{"num_hidden_layers": 14, "vocab_size": 32000, "norm": "rmsnorm", "rope_fraction": 1.0, "qk_norm": false, "init_std_down": 0.00441, "optimizer": "muon_variant", "max_grad_norm": 1.0, "warmup_steps": 200, "decay_shape": "cos", "batch_tokens": 131072, "max_seq_len": 512, "dataset": "wikipedia_en"}
MLP neurons of a small language model. Each row is named by its layer, matrix (down: output weights) and neuron, and shows model dimensions 0-191. Each number is 128 + 24 x the weight over its row's rms, rounded and kept within 0 to 255. Numbers have three digits each. A neuron's up and down rows have the sign that makes its largest values positive.
After each neuron's rows, "raises" lists the tokens whose logits its output raises most directly, leaving later layers aside; "fires before" lists the tokens most often just after its 100 highest values on Wikipedia text that the model never trained on. A number after a token or word is its count.

L9.down106:161089156090151106141100113147153141179090077133089103123110108146127110146119136105114126119122107123142167137095122143117142136163162148150142103126156119139038143113092109098140125150123123141178119123170122083124144161085106068112098096151173109158163138107125140119126108106095147138149124129119126097148143178154110158149138149115139128181156150134108107144118090131141131144091102099106133174137137087120142142133147173138138142108122147106125154082151142135123137133076138152119112111166106127142130109145133118153106121141122104133142125135136108150074148089133133129
raises: " it", " he", " this", " him", " the"
fires before: " the" 33, " his" 6, " he" 6, " them" 5

L8.down128:115111134089164127097093135111159118142090078151108167167142138134098148145126113129146111077079145134164148127130096110103149145124142124098148126150131110111104179119129134110096137151127122108162167123130152108157127150103079113145120194132159137097118131106141159121146142109131122115166133150105139149144156117164135112144143163151116141120167130069182174116150115131091099099109114131169138172181137054117124135088116099118167111122106143137088133131108128145120160137111139127134118134140117180152091159119121122143121130140128147095118152160145138155112150140132126107
raises: "\",", " there", " they", " it", " this"
fires before: "," 34, " the" 16, " example" 5, " his" 4

L3.down79:164096139101120131114138135161131124093084115120133134142141131122120146146073139148150112123087137119133180162113102154141130117087151139150153104115092152108137124156103089135110122130041128143075139111123133147090119122077108124124162080107132089150154133123111127095129128117181139139127143179169150129145145122120106133153124148120149158133132117133089134119095124128145112117121157141159134173072096089132120193100140103089171122100123128170120141097144149120149128145108149142163113161143109134106181123120133134149129141107117127118150099132121090108086133105136094135
raises: " Another", " Other", " This", " It", " There"
fires before: "\n" 37, " He" 13, " In" 9, " The" 4, " It" 4

L6.down57:174137136088131100106134141154074134081125110138117140141133138126132122128100128125127117113152140140129160150131120170150125111099116186172144083104116145124127094149095095135143116130035125126084112094136114131086152124099086128123082076133122096141136129154078144130119110133111145126129139151160138116163117145124082122148158122130106170123131120084084134138104101148134126126126117126129126179103130116124103175110124142109137124140109098126130190130148131107168134200116104115144105161122074160110156132113126128151138126115138128140096125157130139123077127093121127136
raises: " This", " The", " While", "\n", " Only"
fires before: "\n" 56, " In" 6, " The" 6, " He" 4

L11.down438:129146114090100120139146164149089115117117149143110132152174137074147132153149121147111086111128131148121160137125133131107154146120091146156092123107104086093153154139076137134151131135107118076125121150127141087160118145163152122139161097132112115150088094126090108115156145136144098156171115103111128122126156114119108140154087144162157107123131158147173116134129135104131152111140101152114150080208118137102104132126117143130108159153108133121121104099143161151128144150095080170133159173093144114172094127123086154127102116104123115120102114160151121176140102115141114147
raises: ".", ",", ";", "ward", " (21"
fires before: "." 40, "," 32, " and" 10

L11.down320:126114133085125165120114100148090139135138107138149142126077120160128118113171069111145112147055123125144149145140138142119113138145143147142093141120119125138153145128105146109132123131125132125114167141104150141166175119111178122116140120150060134128159151109112138106089119125144124127102136123147136138188114114066109169152118135140125100154089140141145114073100144072140141125136099148154117133142133134114094154127099083131130077145105164153107196129134120125160076129095122150129119048131113113127133149117124151122145113119125123131144101101146123108135102155121139155
raises: "s", "ting", "reaching", "red", "led"
fires before: "s" 53, "d" 9, "t" 6

L6.down66:142144118147155136124134155119115163141145083050127113105105098136115116115152134140119138141152149123129135149117117134072109158127142140109105158141100102132162144143099125144157157118128148153126109157090128142183145131125091162149117070125192163118152145144134139118120104111160164159138159134152148110174105125113169104117133152126150163087099114093141117142124134164170132146179123142104130156117175146100140128131158121134116162179128144150076144155138103104105159101122124116099112154123066137125119157112110135127090139139121102079163122153152130139155142133118111113
raises: "s", "ising", "ised", "ical", "izing"
fires before: "s" 88

L11.down371:134122150121142124114131048114152156134134119124150137162122123113127146115116109124150112140089150112142101104147122155115128176166126108132128100125130148160097113107090165136136149130085132143142059119128115152166154143120115117148072122164243114134125096142122175139123120158120093169152117105146111114097117086134088112112113136122114139132102161170144160144156138123143143113122137126148127144109138149163156127106144143138083155116149132114119115081115105116135117109147133129195084157126135145146098145128137140100113148126142114116148148058135131117130111142125131129
raises: "|", "==", "R", "===", "M"
fires before: "==" 33, "In" 12, "===" 10, "He" 8

L8.down497:143142133118134104102100096124180132103135093144172130141133131141100125120126142137138131097187128163095130152117105118153118101106114152141140082111097133106146123163073082127110112169090126123061125128172157142095138153109130119119108089110169116124118134145111121135126132143149166150117151138121134149134118182137138149127152125101129118121120153106108142081123111123154098096142127120110178192115116125139089136098151152126150106119117091132133147103167162090164120140155153141126120185065122126095141101128155124151128104108106127115172106138132112172077114125153142140
raises: "\n", " Other", " He", " In", " Additionally"
fires before: "\n" 41, " He" 21, " In" 9, " On" 6, " During" 4